Weights of a small transformer language model.
Size: 14 layers, width 384, 4 heads of 96, MLP 1024 SwiGLU, vocabulary 4188, 28.8M parameters.
Training: a variant of Adam for these matrices, 869M tokens.
MLP neurons of a small language model. Each row is named by its layer, matrix (gate and up: input weights; down: output weights) and neuron, and shows model dimensions 256-383. Each number is 128 + 24 x the weight over its row's rms, rounded and kept within 0 to 255. Numbers have three digits each. A neuron's up and down rows have the sign that makes its largest values positive.
After each neuron's rows is what it responds to, as a language model described it from the Wikipedia text at the highest values.

L11.gate861:111121108115126137110102116109142124100119116125138127124123117103160170158111136163133120141121147161163089184109141138126161117149099131094130145127111079140151122050174136104127113115153134098127117156138099118140116148103131152110111138126082119137112131143080157110115139122141160109088135134155190163149158149118157144086151080136126173119151068127138134120125140125148127133101
L11.up861:123144170138135132127141127137134106139092119122153136143114153132152093121101160139123145130144160097131142112095160148091166146120165116109078128160106098107139146093117169136087150061146128153120165153146105154092145093144102115131102097119110107109118109125136129116179102121137151137081132155135196089108162120117116170083130120099136167122147129115165137118162134128149158092155
L11.down861:138133101124140119078129202104148160147092135130134147134130146087106132133140130108108086111171132140123115111095124178129142141160094106122174141109122161168117112106147134108080116124155059116146094095116121122133143143084125149143178131107128103117073127099116131117124122123122127104146125114130154156128126126157081197156137131122101137100117130169140154155166078138120151124154
Responds to: Fires on tokens that fill a predictable slot in charts, rankings and tables: Billboard, at number, year cells, table pipes, word-piece continuations like nickname.

L2.gate367:135129138134126123121133146142071122145127102175105131155169164113116161135139148109109129088094116097152122092126087164128134125116180116146127099150133105152172124112103137115117100118121112144100153122090126134129116160167090107110126165185115123103129111118146137129130115135119144125104123117123153112064146148152114204141105130141121118127108102120103126089105126138115121094123
L2.up367:089095166102143135162143139118106153164131140127126126147151164093119107113138090133100123100118126116159179130130159163120109130118130089164130085181131114167132134116094151100111136141142146139067072117083120138144130168132129141110130120120077131135125140121135099119134136114107123101073105110105128134075148114120105158083119140120132153116104133141138158090105089136096135134117
L2.down367:090103082139142167091115154128096145135082103103128085106133112142142109129119106087164127111143133135118095118111107094175099117139121148120096152128159136126135106190137114157128114140127140132103139160092136112154108107145098125160141102141144141091137111127136119112116144126116129118139155112138161078177123109121110123153162127148153088141103175130095153145099127117129149136108
Responds to: Fires on line breaks after Wikipedia title or short-description lines, on "from" after verbs (found from, received from), and on mid-word pieces (end|emic, fl|owering).

L5.gate380:128141121109122079127128120126147138076115159126118113141128141117115119113118127131143117101123159106179133098091157119136161111145098119148123099156127122099152126071151117147111124129138115141122158136121156108160111094059123128179060111090122131136109122078110198127118149101131116130057136148156145154151165133101132171130135139139146173156170126161134131095115152118112058092181
L5.up380:132113111178126096109146121117137174087134126124122085142153144117100111125079144155129101111122111137168130119175133138122113149172083093098158126113128118137167116132111111101110132118148194166112133098103152154138117113132141128121117145148157149143139130105129160116179107150126110118163151131082173097139113134114136133110100111145125156132127145133107125118152154145158102141130
L5.down380:117113092156145167091109143107119086122134097138071133149095143145121126100140117116135106103096145102083150136090105160141099126172141124082115101170143114150188122131131146093123113136115131129169139151138138101132104138154137171120073166179147106138131135125109124106137135157109089092136119147135086153151114086128111165150187125104154118161151128092110126132154178147136106099126
Responds to: Newlines ending infobox bullet lines (Length:, Career titles:) or table rows, before the next - or |; weaker on prose determiners such as the, his, a.

L2.gate562:057135090141129115169101148104139125119131144140129172118144098092124147093130149150167101112124116144163116126106167116131097121106110094095134174146100147113081076110169121110152105142127156136167131172111135147097122129089120112129115124142104126148120137077133093072107115127122109146168173100096135107133137124135109112069123157091129155135122115121141142129109099066153153128156
L2.up562:116099116144141107123141150130131137149137101105108078158137158090104111116105135132165120165113151137130120118115159133108128122092088120118105128151121125112120163151168107101100114160117106125176194151116131133098120154147086120091158083156138103103133135135148092105122128120153098123138130134100126106108125125083131143128160165174153111128112110141132049144101153100116177092117
L2.down562:140141137116150118108075087105135137137129083114144126113124125121090112132106152192072139118194153129125176168156163148104094136090156131093120107124156145135139142139110145114152082137123125125119135112115145172148135092155118101130135134126140125093114068141105115141135146108136116155121131065111098128107135129095100143107127123112098111143139099085112080128116146093093066123126
Responds to: Mid-word pieces and separators inside pipe or semicolon delimited sports and game tables, such as Bas-eball, Role-play-ing, P-ens-ke, or NWS.

L2.gate1002:120125099130131118167113131158178126141135107147131094148158094129141169155110158125106115086130130145164110172155119129136101108116130131109144115135136094134152130119113110145100099150110123149129148123110105115117124120106115109146122085132127088143139092111106107151156089145151130118090132130094151146139152163162139141107141091115130129104126147123135162061168144127130173133128
L2.up1002:128148131114115164146091178092141090157174100146185159117078132122129114103099118105101111134133157172139129146140153124125104102144128116144115112154129143091138181118132140136148129167139123110176142119156112140114112146130090118222114106087177120117142149140117119105118104137138101106119108143102162112081151106108149121144121156132131117111132111140125117117109154149160129138133
L2.down1002:141122167150145126092138092117140158074077108128113151156132137149130110197118083134187128149122120144138136097109155145148155122124120145135137152129113121108131140112156131107164139091115134132114139156164175153109176123130116105068132143147118172138096138072102141129116116109119130176117155138124073129138073149112104125118102217120131141178157110151150122121081117097130086139153
Responds to: Three groups: "family" just before a taxon name, first tokens of infobox field labels or values (County, 51), and clause-linking "which", "by", "before".

L2.gate829:125130121172169119187189117112104087117152142108116147151100141147153123131117112117120134155125133124145150133131095133157125136095117141102153089158085123149160102103149160141131140122145172108152136156147110150156163127115108130134103094074145176115077128144122104098150148128155112119099108121163101114154135153159091128109121166184122117133165129126153163135120153128091164141146
L2.up829:122106151139127107114154107078115147097144165154133115116109146110126128157118104106117143103127096139112147131086086133120126133138155103077150116149136146104182106090149104130149115139114138130167160095176129126118096117133133151149129087119105160111129101100178136131153142098115144121126108169166091117144118110143125180089142142102145109180117119147147151119149156100117123094095
L2.down829:132103115125115116091106115123177130093165060127145091133156093150084159134136079118120136075128157139078127159150129173119137117134122144131119161146153120155125124187164130125092136097158098117125108079152127127113121128118132142129116097161131131115173091107205156118122131190143113134141126158102149107104105127127113111122153089082114123117133158144121153082123122096155113094166
Responds to: Nouns or word stems for creative works, professions and fields, often the first piece of a longer word, such as journal(ist), novel(ist), leg(al), liter(ary), book(s), film, album, plus "final(ly)".

L2.gate745:124138103114173136138130105117107137077126134145112155147170114120134135125111116098114106141080124118128157142098133174103131139136112109096115175104141104102105159146164157107142088130095109082119151104156143101147109128103179099120123145147110155101119139125139085158115116178094194165135078124102100116089130116131126165134130125126170172141116112128126117140133096095111155084119
L2.up745:115138130114100140173141127171126149138166140106115104069109095159151153109122073086151116127113114148107115140125064104106145088090099116142150174160100088111151117137131142136146118115163097167136157127196164120125171138110140113140148105115135129162119115109119115135176140136166153107154151157140121142145109104119136141106166152120169080115106157139135153083123153113151129140109
L2.down745:119103151161110132143117173136088176150206140076128107134120149134119099108117102089127105131116107147102159140139086121126110122111094112131146188164135147130142143149129127155181131171147121150143142149196154084109130114123117145156157107129105133172124120143143149111104121170140148086159168178132175164146113108146109113131134106110131135138105131133103106128132106098129100169148
Responds to: Nouns right after an article or modifier, especially player (the player, Academy player), plus split-word pieces like consid, conn, iss, and iz.

L2.gate943:137111144132148119131138132111133133146161158144078106137136095105150108130096107117090126100161158108152155113136133117114107123109100107156197146104140146127131091142116116123105139125110126132128111085141128144150103120104155172138143116145175123119109162121120114172183167121115152158151144093128171114122142167157078077127117159096105107133158120115109127116104146157116163190117
L2.up943:174111158128127124192100152163114121152155161186089119099124143181132106108138134120169125103142118119128158121136087095141128169123094132156154109141087140108111159157112159137119136079139079142129132159099113115114110109170156093148130108147135098118136095149170125084137125140124121111122108118092077112139113158107098092161130124135120114105083135140142138158165103062162125149131
L2.down943:151157127101137083159135134110108126120112167144193127120160124124145081168126146129134188098131176113124141146117165104122136149101138109112125110152104129104118148156132199102153122118121101111147112152135147167133137120144128124157143166138115131160095128121113114076142115137100140145115156125153126120071129085088107164128131132157158159116102122074101081127145117102157112131072
Responds to: Word pieces that begin or continue a longer word in encyclopedic prose, such as ric in agriculture, ior in junior or interior, se in seats, plus a few whole nouns like level and red.

L5.gate58:121137150141133148137110129122109149139123121119165135118130115112142162095131134143154094118098097123117186149128162100157137094100163121161117131082171132136096113149148146120163133146115152098142153119150123139116120137136094153115148108159125130169122177161124152090165079115122110150122162111179158155139145139127127140104169153106129103101155113126116139124154133149126124089154
L5.up58:148132087158141131146142108141152145120179118148112139185135118139138105079146076108152086117120117101072127120160111108106073125117155117159109159152159120139114154152146122119120122120141104109109152103142117159129122133111134172138121140099164147126134114167158119142084131137109110182136151117146184142135118147127131128120137148117129118128167175166110043109082152118091143104103
L5.down58:082163132084133131084120108122114101113145103103138118134154133168143103169101150133122132112114125087129118104100133090146160109139135110127091177155130154148119114078126172132148137079123149161135138125090091121112131094116137099132163143121147115156126137106095098121123108121164140083134142094136129117104080124138095123163151162123137160149106115125170123111134071157160129130119
Responds to: Mainly line-initial dashes starting the next field in taxonomy infobox lists (Genus, Species, Authority, Synonyms), plus later tokens inside multi-word proper names, e.g. Supreme Court, Louis II, Harley-Davidson.

L5.gate537:127113188162134145135148115121124126167136116180127081137128157119092126151115123133134140108162124123124171167090105112128127116153108109148112145105123088135147123104175132153133143120159127121144137102149086106130154140135130132153150143140134162113128062153099131128120126138114132131170138147183140143139147128155117127117118164111173134145126158091131171142154140114098157109142
L5.up537:113117123119114107169130123130059087131118118152125096121120106074111097144161083124113120130148134158131163132125120122147149170155134109177112161167110116130149160110129154106118143164132095175143111133149119167113134110162088120142128107133087147131139090126119121104131103095158163106138123183128115104115133136161098125129142108137168157092143146149104156117165090134083127125102
L5.down537:109113121173109135154100135141097082169131092133140118150149121127134124110124166138163147129146107147126148080121120151115129150156131136145082154161059163129124141126117116137112146126097124136156101102139134089141133124074132082167124092163135133143126136103185112110081123138095087180109142088106136130132128146145131115141128178114139141132095103139118166144099105078136082110172
Responds to: Generic nouns naming what an article is about, often after "the" or a year, such as 1926 film, the company's, footballer, album.

L11.gate193:175132140162179144128108140130131142113124143148136136118121103141126175051125103157138132109136154131106150119139114136130091129110139139138157183149152125094146093149130143135122093153090113122114147152123121149135109074161091146117132112110147094122115109127105161112063114144130126106112146092079134077176160153115126141084154116140160125094115110142101090075118093143161126144151
L11.up193:067131144102124143140142115098130141156116128135155124098126121151123119116125084109159131126137132119158135115133182108123105138131133112152097169160088101096124125110155122135174108132140123124097130138116126125196082114114111134130115108097131128130120100130121120104119108150129119148081078086133132148112155124072137114085123135095081125135126118123130141109121150110150125178148
L11.down193:127133148143133113101103085095110137121138161096102135132120138108148142127138157123149130099144113120120071149138142099144145086120153160114145136122139131101159161147096117113077124122134104137170137124106061168117106118150114125165091156133137139145141140179153127102123123063114174111104127135131171108143161096116137132172172153115104127132100092142108159103126136128129126070082
Responds to: Paragraph-break newlines after sentences, pipes opening table rows, and early pieces of split words (tra in traffic, ra in gravel, ce in concepts).

L11.gate367:103111149120123131142133131127113115101148112139107117122132131129115146138131152135082127132118139104174123135123141131114141122139117140146133150143157116120127120139110155165137121092146089073133139144112139114096149078102120110144147099150117132104166103109139128121139109135110164156104161077142131159134087132168167163160151079126136094129114091103132141165167093110151125097103
L11.up367:194083177088097156165114139111137109105175110148113119099121141143127198120178133135141180104135153134138113122135082123097119143137140137109121112162120154114108078116150125143098131128116089148149125148147089103113153146135097094106130141174107192120141125131138141118153102143103103140123119145128133115130145102123155185138161134143106165093127109159139125117142138134172111190152
L11.down367:159148131143147144127094113152128129146140124063134132141160167132118154151121121070097105070122089139102129094120123135159158148134144142131149124132100146091115131157148112114137125102098101162142136135092111123124143094141129127149129112144131126113142129108156123156176161109141117131081124126140164137126180120132142125110112135090162081109131134119115161120161129099119125107129
Responds to: Highway numbers right after Route, US or LA (Route 10, US 84), and is, was, located or lies following a place subject in geographic text.

L11.gate288:113123145088161189145116098165099160161150131113095103187135190104148133111119138075153135097120121149101102115106102117134108152102156145129137116113154137149120140116125148152136170161084131107123144116097145128128127127131088118127113132102127148090113150150154134142135119086097124117102140156130138151119108131101121125119150141089146117135122104171098108143105147147133125110107
L11.up288:122153135110128121134104131127155129160178106113139134150136114144118176114121125110111129115092108149094107151144178120157147145068134111157109200156129162113106136143160168131090203112111130112104147114139109114135141148154087100136145165183088107127091111118158170172153126119119122156109155155129143120107109132134127181104164117112084123138161133151153138136126115117123132130119
L11.down288:155165093142096145101102091141136109154165169136159162155134138137113099116100102129169142139121166137097135129173148122131124140130154171130094133131147152127132098130109140096122145121140146162096117120137138105139148146140134108138167126128087152124142120109158150164125127134132081138144117147108163167128109097129154124119122104133110122151129116161165117165112149132129115129134
Responds to: Word-piece tokens inside proper names and numbers, such as author initials in taxonomy lists, year digits in birth dates, and rare surname pieces.

L11.gate868:113143084139113099134178171093116130149150133144098148136112095090137115118079127098100125121125123153121140105129148147147127104131122108128086091115127086120140152116141129130135110156123145143087117132149171094100166087110128141116153159158152091109158112122128105123103116163131132172148152112123119094117136134124170136146152104120138135089122137084104149108145114146165093171108
L11.up868:111158151129167107184151129137060121118162089164148141098087142100127136163106110133148131152108111139176108166136135164119128127138117142091140141160148120153154130145164142122118088157144115103111092133096122198129128099140128150109160119160136079133105115106154123107118120117132130136100110148172121129142137162143107085132139075115135133112099137106102103108102109140121107146123
L11.down868:110112153183105083129188166127122141173158093114116132102096120120129141086109132142143170101106139124102096112094126154083124099163135119154152143118133173152106109165161140118100125104135129150154109112123128156109086152164148126127138114149125113083146116118138097134114169140150122081139115115138114162195127124168147109135126160152128132149139128128146199144150108147113080150173
Responds to: Final piece of occupation nouns after a nationality in bios and name lists (act-ress, footballer, volleyball player, engra-ver); also other word-completing pieces like spotl-ight, tapro-ot.

L11.gate781:096119187161127124168157089138116114121140112145134148098104136134145095119118114113155132140131139137128166121130112117121175116116106126135136110113091145089172125132138104151159118116113129121148156130139089115090113085100120121133088121127170150107105115094134154128099137103167175174132104096160142126162142082121119138100130080126183141150167104128087120135128124140094104095196
L11.up781:094155145136152132158088152162141135141133133169117130131134136155139146090127151136088106138127129172132128130149126101104124162133116136144131145140132161119159110132100149133139160131144159121168108118067119092162146110155110093126106138120129112113148110101133111124075145141105156168130115152111110143168126117176109115121143154109162142131137141150113140108124119092099148124103
L11.down781:131124131097118129127178155130187145113128160137138131168141117128128125138162129115124136090155113082148154142110149096125099095084136124179147064109098138097109082124208101131101129115130123125170142101144080141134169134129159127103090132155156105094183178133175120121096151151117148122119118115107136146122124151084115115116136151134139110147112145117133117140130110111108141110133
Responds to: Month names and day numbers after "on" or "Release date:" in film, game and album entries, plus credit-list tokens like producer, Starring, director.

L5.gate1014:123165112108108134152120140101107136172126143167147125156125141108140120145151138101135079144144136105091114126135152123176139127134092115154133108143120129139122152127076149132129161153161094089110175111093130111112157123143131124110158088115096168155117147130112101087098134141129143157092141151106109096089116155075129118131146139152099190157159114090133144132128132119133091081104
L5.up1014:090156106100138151156121124117156101131128110136151136101146143116132148130123127127153146156097135168149131109076120189152138140107159146161139132099098108132098141153115119082126124121121112120111118122109111101174141139141151130138132115154117120129104112132111116125117060120112127138157140133132151123106130119123138152075146088108130113127185124103185137138159131158095192131129
L5.down1014:118123148101136140106095144123120077148157104122134083122099136106136095160132092159103106191125153107096125164092138109132155105123123108128151110113117132118129113151119145165111115125118095115112134107090126151119124157164163144172171129101113133095106134105161142102148084142119140130132109112123163141130167159091122135116147139113132149137134103165130105139115157099119109124124
Responds to: Relative pronouns and clause links right after a noun phrase, such as that, which, who, whom and while, in encyclopedic descriptions; weaker on nouns like children.

L5.gate217:142109130167110146136094170138138135082112125102130069140172122127158129154153139107117138085132110144136110132123122122169148091124125134125152124133120120100113066083118105135085109138077117115122129147106142140121154117093125130127149123141099139112156121069141102145124177128111115125107112121123162112149145145118071101103113144098122140155094122113106155141163141151151174121080
L5.up217:132113097128149094091119131138124116100159137100185131128098139141121117100128128143122105157089117164121192101124116081131113141122123107111124135068107130122114146133110139129161109113114126147138128165146111118137115172107154169168144110080149127113146117104115065107158137114174211106156142147127124135120096114107138140145135202139131078096152155098129128088153109087154099114091
L5.down217:124135090143104131136122119097100105122149151136071160114115085123130132117133089143134115148095134117139094133146164143123133119203153151121129107122128162108156157131127114152154143159131181163110129129145125130123124119148137152105131161126089118151104159103107139126098141119146124096119126129120142158118102100158102150150197094126121044126161112128137126083134141109131086127134
Responds to: The main verb or auxiliary right after a sentence's subject in encyclopedic bios and descriptions, e.g. He had, X is a, He also holds; also "Republican hold" in election tables.

L5.gate161:123144138143134131122114140137090141115114109158161100127159126115125121123094136086140148077142140110122142121182131118108130159130121119127131107147099137130114102109087194129155145131125113116149130195134101155124101137136144109109119117115166145154096132160157138131176115138117132120072108132157074081148158134134145137134116140066110163139152114105101142107097139154119130126138
L5.up161:147128107106128116132114097122131094104119147105090103111133128098166114152123122106107165078092115145122115160097162127179096163119088134131107078128131134125135150089102137087130140110118091109127089134136120144135156132152122139112146117124114123134077157140087113102107156120154136138106128150157126129142130109131143191156143080097096113153119142122117155128140187105100155086115
L5.down161:126136161179139099139130153169088121130154145133132157138132139158140148077116185095208105131171085152133147134096135120170153142133093128109143154115147109157138158090135109179098134130102159111153111134134124120133175166156139103173107132109140126124098112093143139101112082125159150178151158148143110085178075160113102131105112106121103151139130131099118171096116150137150138121129
Responds to: Fires on predictable tokens in boilerplate text: % after decimals in census figures (95.2%), empty or numeric table cells, and a/an/year after "is" in opening lines.

L5.gate741:087102072132122145170118123144121133131073128136122142131145131139159179083113157109138166149078114110125142158104168129123123089124127160147143121097156129130096118121140109105114115123107172134104118116092188179130150119096110081111125137178192152106123122145095122131145145099117139150141127132127166116119123151146125096167141131130124105078122110149101147154116111132131126127132
L5.up741:096153128114127106087133109140119132167113118128130117148068167117143102160130153093118140143119132156111133095119130155148143079086102136121111121159135154070161127103149141130068117136116158152160132137067108155134116160142100129110164113121111159087141090148116096131125140155162093159121128118129151192136134128095089128154136138135139067152120105169103135088092116144170154141093
L5.down741:138085145137132116156102132116146142141098165116100090137097156119136152166107103137133182167137124134138158140098105118147060124136130132105108165119143124139131160100132140108138120139129146153155124152142117164144134124125137116116174158146130125109073092120115119070116134126117115139094097160183137174128103100137119131139159149162091129089155122097133122136157125141117062113149
Responds to: Mostly fires inside structured strings: InChIKey segments like SA, semicolons and bars between team abbreviations, and degree signs in coordinates. Weaker on mid-word pieces of rare names (Burckhardt, Gwathmey) and occasional verbs like is.

L2.gate734:116143101180144121150127142128147114138069115097150123109133116145118184108131113125095075150122121080168107145105162108143130142104140104150130112091159144138114141131128119113130133169132107110122107151133144141154142132122097134127107115079133074140128120139107133128124109086108094115174118157139122118171115168120113106140118146134113152131081100178126144133125115144091098125160
L2.up734:165147177113125146092111141141113145151120154123111135102119132161131087099129120145104115113116172136139115135124139148129123121105075127110141132128152126081123126113107125110150150126141090124117181153144150122102102164111149125148128113169173108136126096107152104104095133179169095125150116128092181117129165136130122112105170084116149121134101113088136107124154096062140111098110
L2.down734:130132125094136123095135145119104174116149089126141131114125109117133144106143142116128093125110147168103138131170090128098153090098086114119105131154095137070076139145140142146103119148127110122173119125159121139155063104122110101159125139142134109151177183109086114090176086117115142139118135111127155140102118107123131102148176087097137152133104104167116128123100119103114096127123
Responds to: First pieces of split words like tra(ins/il/ffic), Pro(duction/ducts) and prop(ulsion), plus the words using/use and table separator rows.

L5.gate105:121099125130096182118124163143159119116136102117135126104148137121112138101171119106107125076122116106100092127180130083125150104149103093138128138154149169114125104104115169125128146142124125109064108168082134105120136100187111122094110153131127098108133140120145122112091154118126092131169079132108163133135141105110114146122084082111131146134129132156105115192143136166115143154120
L5.up105:130135175092129131100174123096107116149158164118135125145123115116107097106148125112117110130133113116153165116159145114103175133152130134151139133126159136137152168138153119097158137127170124151124136126155114137156111113135119203144125106147139110151098110114123146097161139107106109129146118115163162113127148115123130128119138140126097141164155116134103126115058108122074071104150
L5.down105:120155141073140133116123141127119101119145137119139118123129100161127091171154128113098111099117111123144124154184128126140140111159176123079131123167107156118146113121151179071151123124067140169082140130123136104127139100108128156120134147085106114119128133138097126107143126163098108101126124166144095108124126107124080097132147136120142104105149108084141101119128122148134105157133
Responds to: Hyphens joining two parts of a compound word or name, as in father-in-law, Brunswick-Lüneburg, vice-minister, cave-ins.

L5.gate533:120154131157156140136100125099131147090119164182157147136136138110058120124124112118170135160153105116142118163118147092141150143109131124137119122129176159156109090107152111154129160129107176105166157085140166135134143111140114116156182143166086098122152170105152173161180151117106136109083149127105146122111114130178138157126143088141142124149107148134095128119113117095165120162126
L5.up533:137131138118128151066083113150098130106137125154130162119123143132112112135109171083121113137115120160167151106111107120156141116121133146103125138115161146112098124123102140144122181146113145097125118167146118116121130118130088134120144141171103128089123102145167105117179131105136132162142092118102083151113150133162088100144101111110141116187082135111098128121151073128145092099125
L5.down533:138138178116147156177144178124140111122136094149106089190132078146134098118104100139136144105118157130108088149171100118125126125152180107153130135120098148128169157094141146131103117115109111136139137111119087155142132117144123160096104131127134163121147133130119137144089153135139088125105162127111218148115094113136116096158146089096143082095102153158124106130085104138058128147144
Responds to: Parentheses, semicolons and closing marks ending short qualifiers inside table cells or lists, e.g. (DEN), (nl), medalist(s), born 1991.

L11.gate571:102138145129148160110118126134151118161144118123119141067158141124090128174139142112173127092161103128120134144135087133131126150147127175103162119111148094144147122115143177104108144129108103097092132121132109097110159137151117129092117132121189136135159125131101145102139156120144128189169096148135068103144097100102129142155178048115136108166142158104102144102112134219154111156123
L11.up571:102143105132085090102125133101137160121110144119120153088121109118138089144114115182118099153131096124067101142115156126126110161080135151146123140142135097107100137116093109124073088172135142121135128144135123146084139141109144164105139125135113131118130162120118104112103150116100155162131143165104103139148143118149139102131137181146112128076137061150157133110129135134132114138165
L11.down571:134106179104076183143132163151112143148124120123085117159098166137152135120129116131129150115122140117107145156131140128137152115131136138115118147077149162132099126103162088118159121139169093143126172120130136147189118149130114140106123140130110128136108091117126114161141050141110114116095165171126123148118131125125107139150121142135110129102137165157112120153195096147132140164137
Responds to: Tokens opening cells or values in Wikipedia tables and infoboxes, such as the rank 1 after a header row, pipes, and colons after labels like Time zone.

L2.gate422:132168152161163145120126095122147095134137121123131078180165167126122129154104112135139109119126144096101133150120135143139075156122108152171182140119132146141070098134112116146158118102108132110073163104142112156134108098139141076125107124155128163152176118120104150111055120131126077109148117162169180119122129124151154126104124148112135143153139108113130117118165101133126124092136
L2.up422:137130119157138100091119128115083133128116123129115128140132139152148109168106143113079092157129111135109160141122123118095116141128117126154141096100155135108138079188085113112132122127090142114140150147108125176106140138097177102133127130096114135144125152093071119149132097112080126134145105146118120131120126147139101137173134170086092154118164130104123175122142126124137184117118
L2.down422:095147200105132114101111151145084109150076152153127145079116113149118098152125123114089134116095140179107146139101096121122106153148133098118105106097129150105141107141082112175127151134139170140135097140117096136114158145088107104056072139127121135183163131132134134125154139116112143103145102126131102129133188071124100110125094102098123126133137130155095145156079107143132136146144
Responds to: Word starts or pieces whose completion is nearly fixed, often in infobox and table text: digital download, football ground, Home colours, Golden State, shallow.

L11.gate849:127113098104122108143116132143079158121108193075134124118142139150120098158111153107144181140117133129118131131088131104110108110177055129152113110139093153120139136128117073118121129152117142165149109119109109110135103113149168132079121121131118121134123153132141171136147137147100117149136120079165133114119161071130112163104152126121154153099150107133129121115112115082140132154140
L11.up849:141119118116133115132122121148098162139153141126122085142154088104145162140128156143115161137126099130111176113092140107134112112072119126130113155115105128105125094082128116154132093131145133144133082109110175138085107138126109130103161152145128134106150116156118107118100109121108117158135128161192109094085141113135094130091150120124168113126124131155125085158120129122134116153117
L11.down849:124109141124118133146108199131142117128077167131182113142150131109145142133132140114151116146142151095134164095072150132128162119166120134139132160141185108160119117143151128136117140145155161138086135134146129122147147150161122149131130146128152104089181145079127146169151101143143110102102131149067107134128131147168136121117131129146122139121103108163109097104147166129099120118106
Responds to: Short first pieces of a word split into several tokens, often capitalized, in names and titles, such as N(ext), N(atural), Mech(an)ism, J(ocko).

L11.gate223:148161070164169159095160146139150131176139137137102147137140097125152129087142106098140108141158085111115153125155085141123083173108134114173134098156159144082092162069097141152084105097119097126065152150115129147126134129154141122163122150119153096140079106115109144088163136127150142142085118143141127121196135160150148115125122102108147141118139117145126117099132134129115099150135
L11.up223:204123156150144060121144148147107106133106123146102122115134130170122119122093126144100130118136106144130100131139138173129132121111134121159160142088118102131143142151118133140190146101124135148189068158129089144117073143148137142120150166108127139107093132142136099136132147176092160109159118107145107137072138146157107130155119147101128100093137095131129127079136129131150102084101
L11.down223:076160085096157126132118127111130152142091112145130127120137089131183141098116119127170184109131131130108100134105119121136167122151106137103141122110120113109139127156109158113162121119137150138133120121165169158080165106092109137100178142149128123145110124138086108134143134153115119154109133151124128066141167109146109131098136119115136133210193157122110106158143161119164121142141
Responds to: Final digits and decimal points inside numbers in census and election statistics or tables (15.2%, 3,591), plus middle word pieces like inc-or-porate, suff-er.

L5.gate44:136139151095139130103117142139088130142131109134195116117140154094121085168123089126113100098124106147139160130134098156155108112112161138141110123165125131126126101151085116115103081153141157097105135170141160117069098107154141123147127095160117134134105141108134110121142111107141134094153133144135151134173109118111116120115153114072127134134140158135095078162149130142135101152093
L5.up44:144155134148134112159120171091120120099121067059148154053128151123135094153139120129099082099074138106148171133118126142100116148109103117143168119155112157107101084115101105138106144169128129124127150133100114121135106099143117117159085105099149099140108129102127126116116081165132090107128114136138167138132093115105130143126190118106138131136099129148129139125127170145109114159092
L5.down44:151100116133108156132101187150133133109100068115152099098126114145106145125136128164136160139093191107133136165121153141127085130174142094153128128120166097127097106105152141173127104100126100159120135111105169135142168115125109131164089138080095131125102102123144098134112145098118146088137182108131130107137137122096135128117102132139095162089105111095128197100114154133158137158148
Responds to: Word right after is/was naming the subject's status, especially one in "is one of the", plus player, author, leader, champion.

L11.gate467:119157110122133102147115127186101107092101094098158103136136162155137099137152154111129079104147151132150142147118143120129124130101131126125159142133139143109105094100094082132126126093177152112101139120125125116110153143104104107146120143127115129121149159117150156137149126133166162149168116110124121137151153135120116161122110177157119118141098152118088150153137127097150127120116
L11.up467:121108122149147155157144080143106131070142143124143130109132175154141132137149140112176135124100104144138127095170118117142151122096142097100130098154082116148126160135091139116110125112125131135115128128121097100168135094124113160107128114129136126121146195111156147135152127112144156089161144077170101160071142160117133117134112160118126121161131131109131109138136169142136121125114
L11.down467:162132144150113125092129101143137104140107117153086138111123113120095169132106146131134185144106149129124130096145111182078170112091146138151104101109136131119135124109101099152145137159149093074137131143122125132149135141149094118087151153128121181156135103103141127117120102122133138105118087109124097138138128069109145108157090114173131111106102109131127110066106170130153134137132
Responds to: Words just after a person's name or pronoun in Wikipedia biographies that start the next life event, such as was, he, later, early, who; also mid-word pieces of surnames.

L2.gate1022:106122176123122119094166128119128158119127091143074108113127126164161178103130117105161115128148111098157125151113122113095120120177075124140121159133090172127164129125103128136155069106133144106131113145167130108147148140143162115104071160078136124125128146111108121123073131106106135101129095144141143137141146112148180149082131134111115129153172145138121142137159120112139168124149
L2.up1022:111159091140103100158111114147147125105142120152114138099106133141116114122086102075153138146102122112096101130119117107136106145148097114128128090170128110127167092136145160176082138101142128115115134094176118134156149161159130105126125084138125114137118131124112150127090090145136102105152105113136157117126108120128123139125160107126165103092146133144118212122135121137096109142119
L2.down1022:125145110119125137151149120129105128163128097140144111137119107077121170154111150103116144146101108125130187138165054128138106126128131125178142121148112137132130099113138135142120131070149167085185131109144090169171145144089120095137144120138111115131146163129088091092131103106149155111177135134125140113153148141106158140130122107125144094110139149127141117135129144085145141127186
Responds to: Nouns, suffixes and years that end a noun phrase right before punctuation, mostly in arts and music text, e.g. style, band, nationalism, 2004.

L2.gate740:165147108137101126106130159096144124146127117105137098113142119124133182137159111166131114084126156148143152135115122156124172122134133117088144124104137114129130091178147120097082141112113168134145082085134122134180145129132131131148092099099100170163150121105138112128072154091105173130099112133117141094144115138106120124146143089188123110144117111131128180140112125128152151144130
L2.up740:121168116153118183143142127162134142156115109111136105135124151087119140121108114105130138096092164141132156093096124144148183127132102157077127159143115113100117142111101126124109151110111152164147106113150102136121146124108134124119151147149158178130114103135097143134154124103101123090168157088147192125153113113142117078118111131120100127181138118118116128110140157102152164178107
L2.down740:080137112106125156047096140132112129135166141129130073131143135127130135080140117079100109093096124181125115113076143110108121097110116111128089092140140130144150132152107117143147127145137115165113130162141124145136138158155143142128084145115114130117157167126111144113137110114161113118116132115097185142112145098131137136140178142104134103124134154112131118153152113178118140117162
Responds to: Prepositions and connectives that open a new phrase mid-sentence, such as after, before, about, due, over, plus began in biographies and FRA country codes in sports result tables.